python train.py --num_hidden_layers=9 --hidden_size=448 --num_attention_heads=14 --num_key_value_heads=14 --head_dim=32 --intermediate_size=2688 --vocab_size=16384 --hidden_act="gelu" --norm="layernorm" --norm_place="pre" --norm_eps=1e-05 --positions="rope" --rope_theta=1000000.0 --rope_fraction=0.25 --qk_norm=false --attn_scale=0.177 --bias="all" --tie_word_embeddings=false --parallel_block=true --init="uniform" --init_std_qkv=0.0279 --init_std_o=0.0346 --init_std_up=0.0399 --init_std_down=0.0399 --optimizer="adam_hyperball" --learning_rate=0.00619 --beta1=0.9 --weight_decay=0.0 --lr_head=0.006 --max_grad_norm=0.5 --warmup_steps=210 --schedule="wsd" --decay_fraction=1.0 --decay_shape="linear" --final_lr_fraction=0.0 --batch_tokens=65536 --max_seq_len=2048 --doc_mask=true --train_tokens=315700000 --max_steps=4818 --dataset="wikipedia_en"
MLP neurons of a small language model. Each row is named by its layer, matrix (up: input weights) and neuron, and shows model dimensions 224-319. Each number is 500 + 40 x the weight over its row's rms, rounded and kept within 0 to 999. Numbers have three digits each.
After each neuron's rows, "fires on" lists the tokens most often at its 100 highest values on Wikipedia text that the model never trained on.

L2.up301:495462492508425522449454549514559561494546508484424534395467522416531477430509520500527495484471475456470506496507584519471475507516500563544462483552491532487541544422519506415571522524478506550613548517510455542479470466463442492434549505468464486483547512538507518497499474419501544431
fires on: "-", " map", " information"

L2.up2074:474452526536496494442498539475522462464442511496547455467471464457547526464485474491538406480573476450489527433591513540568476480434502480497508538512496507482433537473536484480535427451542522559538473561500515490481488501539429574522471557544376462531418532484473526508606527541518568448
fires on: ",", "\n", " where", "°", " K"

L2.up2542:445532452451464495521519520471475501455456552496527527471470532575557512475537496494487445560548541498555547521511526480492483528477423467442537472517500449538455538548536547484441465485514567487520506489592527469471479515401488523453471481502507464377449447451531509476529471531518530503
fires on: "\n", "oph", "″", " known", " =", " is"

L2.up754:473462467551512512438465526462509512528423487480528477465486484514471468540493459566498534465480474502461569559484511496564442457496495514506482528509488541494475418544557466479425486491408504524464546512545503489493464464541487497517516417490498457542494533540480506505547499438502541474
fires on: "\n", ".", ","

L2.up907:485551488556547485473559475499486483535500534585478517507507474477408400509478549494493431490501550519495554501550498436518456548477589432466493522511524528534482492506556491431494441496468577480512483474513518519393516548509516501451490475434499519486489561484470473485518485484510513461
fires on: "\n", " ad", " j", " h", " Am", " s"

L2.up2412:522551535493556436518532564494593425489408470515547492554465468511470519442475514512514439554439491493456560537548510386544431485502463441448518530498570572470550478454509447477449536502450489539457545564494547470404516478561463527619486547476513474616554469493494491466542457514466555486
fires on: ",", ";"

L2.up2150:469526474575484431506500557495484497544440543444474434439514488487483532501452399519516492460516603509464463538483540487528488511443528539570470470549577503504522488495502463474502558421444555508484501513524497495547510502540513539460503552479564486586548423543490541460509438455536426549
fires on: "\n", " b", " some", " eight"

L2.up2540:560440566512492403481500501451569538529486458536393522523565500504437492471464484542494492496509451501614520416504503406521544483551562566504514524512485524535490486544544592453496488502451509477527483498453489457486476514434527514456556454472508469517552493505528448508488430459494515579
fires on: ":", " agreement"

L2.up1949:473487536475480486538522503511495415473440535549494493483516520610480510518493554473467525514485492447514471492502398515504440474484573497451459493527522486519551461455496470477445475490461466537454513420501505481509459450519519617525563517481452476500449499501528433490477498469541540454
fires on: " with", " /", " '", " played"

L2.up1264:576483494529487486536467530548570493479451497530462517506381522500517575475443486426512533466489524530441493526447492504516471483558574465538510529506541540519500485459519523470515532468544494483450504466478512523545514502474480572427560511559481537464517485549463490465493467499547467471
fires on: " =", " would", " to", " To", "See", " will"

L2.up85:461510455553541479436481529483484510532528516447490497398522524470574565415503526495453510536500533568567537464460605485513516525481560538510472482528525516493499542484498405422505470502505494505529535465554443414489541505526503504500441543482489448500513454450459487518514454434490511474
fires on: " not", " only", " set", " person", " =", " put"

L2.up2434:506534515494439475471481462489454483538501560512502569557547500539473512500511468473548440551484524486518489575575497535460471503466588529433532548574461491554566525442525523447415553476482430505543501508507467455415476514526504522522502465456434497537498546475481477493503550497515524508
fires on: "inus", "ensis", "i", "era", "asi", "ii"

L2.up2570:517424515464518531558467578492528533488529559453547423410523523484557505414453556536537516491427497450497479555494573537446485462527512584502458496522503504508519443395439404524489486466465509517420523508423484529500535479492493479473544456593444517609505465503454470517541467423541507487
fires on: "-", " war"

L2.up1211:511468506453466515588461475566471486547522546481455497530443506419514549506495516477527465485562516434548576449526462548479501509428431531449508538446537445527491505545557527472485447543504483451514469431607561469577436486473446493459547437463481487479443459471485571495490507545525558459
fires on: "°", " of", " Dh", " Pic"

L2.up311:531575451509476480486495507578506389495525524472488485546481526570488482518458451566527496556480520503476450458456505505550477513516499546508459582475485514507491486493484505471442431471509449520570549475467490514491570523504471521554453518520562490553501507484480526455507475499472450432
fires on: "/", "ru", "anc", " express", " of", "rie"

L2.up1136:572563466591511503460490521473548479531493479523437450465492497445398505449461500513508437476471440525484482479508486455515481576475544511433460501494511572421513508516459441455568460528480545523546485495500493469489492546492434518511472572461455466595545503565576505507484567525448528438
fires on: ",", "\",", "),", ");", ";"

L2.up2090:559563441497482477466542438544511491482503524544510488483510532523486513531469450472511448561522478426492502475516496470483529469467491482440544484516458506551549455462501543486457490493543525475471518537513438474476476548485416521530529406542489487451476473507492461527563540456549486477
fires on: "is", " ap", "-", " Rh", "°", " Rob"

L2.up1011:482563427505430524452416509472465466459493512496454600471561518566503505490479508518582462522552456512421482530572582596525445461504474553498468545515483592508529538462488544527471550467442488555528533542457544520492482438494492562540548522552437518464489500536527513513540498463486527533
fires on: "-", " Free", " visual"

L2.up360:516495513460462448505539470502477526572480563511508458530456510506534472503487499513452459508462531428531442501444478390563474447577488484490513517500551513575538475550432503461540489449398510504506540497571587484518594567466553500506485501545533540489499423517536508479467442490408453501
fires on: " 17", "17", " st", " 26", " 24", " 48"

L2.up932:407516465443504501513488550508570369483492496489494489454505516484520471442466499501441426443484493487522536530501541531602534479545455553440485548560470572436522514489547462490441539457410551542428495456487478413512544535497438605431512499494495492585517451527488532475538529533480528461
fires on: "}", ")", " not", " or", " often"

L2.up741:491506469524485483490491512491524528558539477495545494444458496471480464460505500471535468533450437482438564497496433532510503579515503528428536518506484573449566472493509463407500558441546482525580502474535418491559468567467509465487423589502424493478522422474489504472522445499545555471
fires on: " at", " when", " When", "-", " after", " In"

L2.up647:464528563588535511456553503467525455500484463507556514486488531449504491478506506518507473519450437562481535468504433523516485503497463562471549497522506511515497513458486477498477480527480507555578485484535472506426539476545522487543420496517479506529584470533496437527532541456550507517
fires on: ";", "-", " ", " 1"

L2.up1927:443536545494472477523513487535512495533492576561552541512520519576481475423541493485496528552507534514546527539537465528520424503518505447491500506515445505515530459446484534486442446507521524507475495458524560432535444462483464494498502399570504552470449483522456448493484543532558496470
fires on: " =", " a", " or", " is", " ;"

L2.up1227:496532495525421490519470512529443435507403500533530558494525507484502484469518556478521483556486477474480516533483464453515526535469557506532521508541452526536526440448447423541450524510431517508588547459529510463520552541513474547494525477508493538574477494498449502490556513502573495578
fires on: ":", "=", " has", " ;"

L2.up1838:452544469529488440503446447504480503533498508537487466551425500452459416486485470530520464497537483517526519531523485491506476460520439483472506608536438538494525523484525552499488537479487521508535554434544561492531494572481484509458524483446523507475504486464542496496473394498489606474
fires on: ":", " at", " –", " producer", " director"

L2.up1127:532530477499496463564439492536489485583472555453527474464476504533462462485497515443491461483448531538426424526470562573508469516536529517480522541532587534540436476467481511450508482509477532454388545487429521560485500519499519527513539466513466523531486456525522492484569467437480567449
fires on: "″", "ons", " addition", "ors", " Secretary", "ric"

L2.up1132:543510460470448418532508493472487468506482520538478529528435562457501533521487486501480516585495457483528497481448545487477534526558523488485494556555435501483489510515564499455486459461474479498535456447479474512534457536444508586439508501521454528495521491507517488463494493473553501499
fires on: ":", "rit", "ant", "ral", "inn", " Catholic"

L2.up911:453554486506514475429461508472482444495435512480481520558456440522548497508524552507499479486505546479530503485514468516481467512538500575510459536617550551438527498515490520495450498488448506547526471482501498517523545535522508538495512546508483469568486498497554466527499543480546444514
fires on: ";", ");", " period"

L2.up539:490544442558498476501457529533483438526471555549519479411509519466548489445438497495511393504410538459492478559419543491513487522485543497526465531529483554467492443505491476450511457481473480507466504485468575508463477517466484562496511494489542441485430493540472508507575495459545560462
fires on: " a", "d", "}", ")", " for"

L2.up1625:522471499541568480505434555479565519496387488537585508522484511515442550524435452572544461459486491469392585516488542499505507465518488511507439531559500550472501474524593426475488557495403503502501481504501462489516489483601487584500486557503429467539503550548467475492625516529503481454
fires on: ",", ".", "\n", "="

L2.up941:522512484547433440542453436517486472485419567499545547531505512467469529505518488469510496553475509510465564544505544505510518575519517446545535510521463525556533450482601494493452479510431526534491428491478477442512507499508469503497482452517486520520459521508477502551538500486504483528
fires on: ",", ":", "-", " Pseud", " †", "="

L2.up135:451573441556479465446493529537508433426448546478455529472421466500507531420493565463531473512503441571425529517505510450508476578513532481452501506532538508413504545465417551453528497500457508535566535488426406562445493452482481512522472514536510418587492482571453507523556562470510507458
fires on: ";", "\n", " "

L2.up2520:553507519488478512480451522552530551602503493540493515483441520465481519497455535482474488533540460560433469543484538584590437544554491510519494537538538531557511525460452525470550564504499520535559529549510509515512548528480489529556527484497531506488524467532482528497562506480488523520
fires on: " can", " to", " will", " would", " must", "–"

L2.up2222:562460467581537499441522481485587547519464456491549554532430522479498506528417503539538421502519516522415472523553519423484513498520490524567482532530464487415427519444503508409568479544474484528426535578547509503492449460548475536443489465511590483471519501488495542528567498511485506485
fires on: ",", " later", "\n", "year"

L2.up728:552590522489538460483499442460466523508508518518449484533481503513450487506513439478527428550490507518525535558508531550503549522527464514525583528528511517442472506481468482512536516435520489549570539450512480493454398504477422491472533584481469570509448550450387487499505482566504566453
fires on: " at", " place", " –", " Sh"

L2.up913:571520508508497539484496549495540510568456487518450525452510573452535515454522524557517481521535507601493482515500625500476486561490578530546517484510469534479475519427515427537443500461565524486570496591522451457506453505481509499531517454470539493452507502481407447463515463472452495524
fires on: "×", "5", "1", " g", " sk"

L2.up1683:492509397514554460533514554550481525523484532524541520528501489464476449514550569485554531493496517532459531513516553466568466414527547549521494506474502485520537481538502552501490428515469544468548534560526536531469534515507515486502526551473546511450581391473453478485535478465500515403
fires on: "R", " general", "F", "ations", " These"

L2.up2298:546518529503549451529515534444496510515504547491528523469506485567554494487518515616470471509503531465546504491486491472481481468497514499438461527521461494485559477508437563508424515531433582495490515417496527530469494541465516509471477493500448517415536547501518533498470479457450523479
fires on: ";", "17", " 17", " 18", "18", " ;"

L2.up740:495519507540500501464489467488491496527403509460524473483518509467441500528479485479460481507484466472524569508497514479528451456486518535478480538511528540492487503536557477453441490505395477531477573469525506443527462469552500502463506508509507432555538531550560461485593491460511497431
fires on: "\n", ".", ",", "|"

L2.up1153:469568519499403505482561406570475423529444468543506475558505508563548455484477445495489515556534475480585483536501479530513419518537542514507470473563463504483518534449511543524485524501447473484473498443546539519426434509510494534554561513500514478461465497435457529484542434533512514474
fires on: "inus", "-", "is", "ensis", " cm", " al"

L2.up1006:490498474457484506517457456498478504428477563573468470503510491578438478482530545509458464519521443516551469473549439498459480519550526536458479490496458515515558500502465564512544537459406547527516470536442576520513472530449517560449474468511461431542537542575535471503523539440470458513
fires on: "17", "18", "==", " 18", " 17", "19"

L2.up339:419567557622428474506508453482566415415528560505518610489404472500548533480460457519510435464478480489531557519428434423543429492518476505544518546554496524521440508468511482474518518549418519516465523466533494576523525443500526468514426535434461508559503458555446543469534475541579548439
fires on: "\n", " v", ",", "\n ", " |", " V"

L2.up2221:478475475490434525516469500507513474510438492493521532455472546506487476419387481504535552459505444479517477498446512487468471487525575502489491555519504554520485429526492410501507511472516575482516465496493448564526499522517506542498551503486521526478493550535508452497473462521564420491
fires on: " in", " to", " rep", " h", " Bl", " through"

L2.up779:579516497443589504457557496479494507577538537514497505507548583497496460485502452525500433576484501473552509479515485544522450471498504444405499512460456463492478482494576542454503473534501483499450524459575481442458497589549498466537484558519433550421435500498497474475571482551542549575
fires on: "ay", "-", "ival", " ap"

L2.up348:499520514531553467496494487534496426496486511460442515461492507524472509425537530517541441476510542460445525500554473445523456465472505471458511548497443540425559463498485450504501492488431500513497536403472512461527497511551488553491462599519449481538553465572482483488509510473480581391
fires on: " \"", " ", ",", ".", " (", ";"

L2.up2514:557428534541428519427519484553415486508503510463422518458526514476467489500554547493556494523504533539556474547505526528460517542540497530498561514454446520483504494486523438495566487483520483450529476495480479444510511504474521497580525545500474485487529477530455472441572520525488483538
fires on: "-", "5", "3", "1", "6"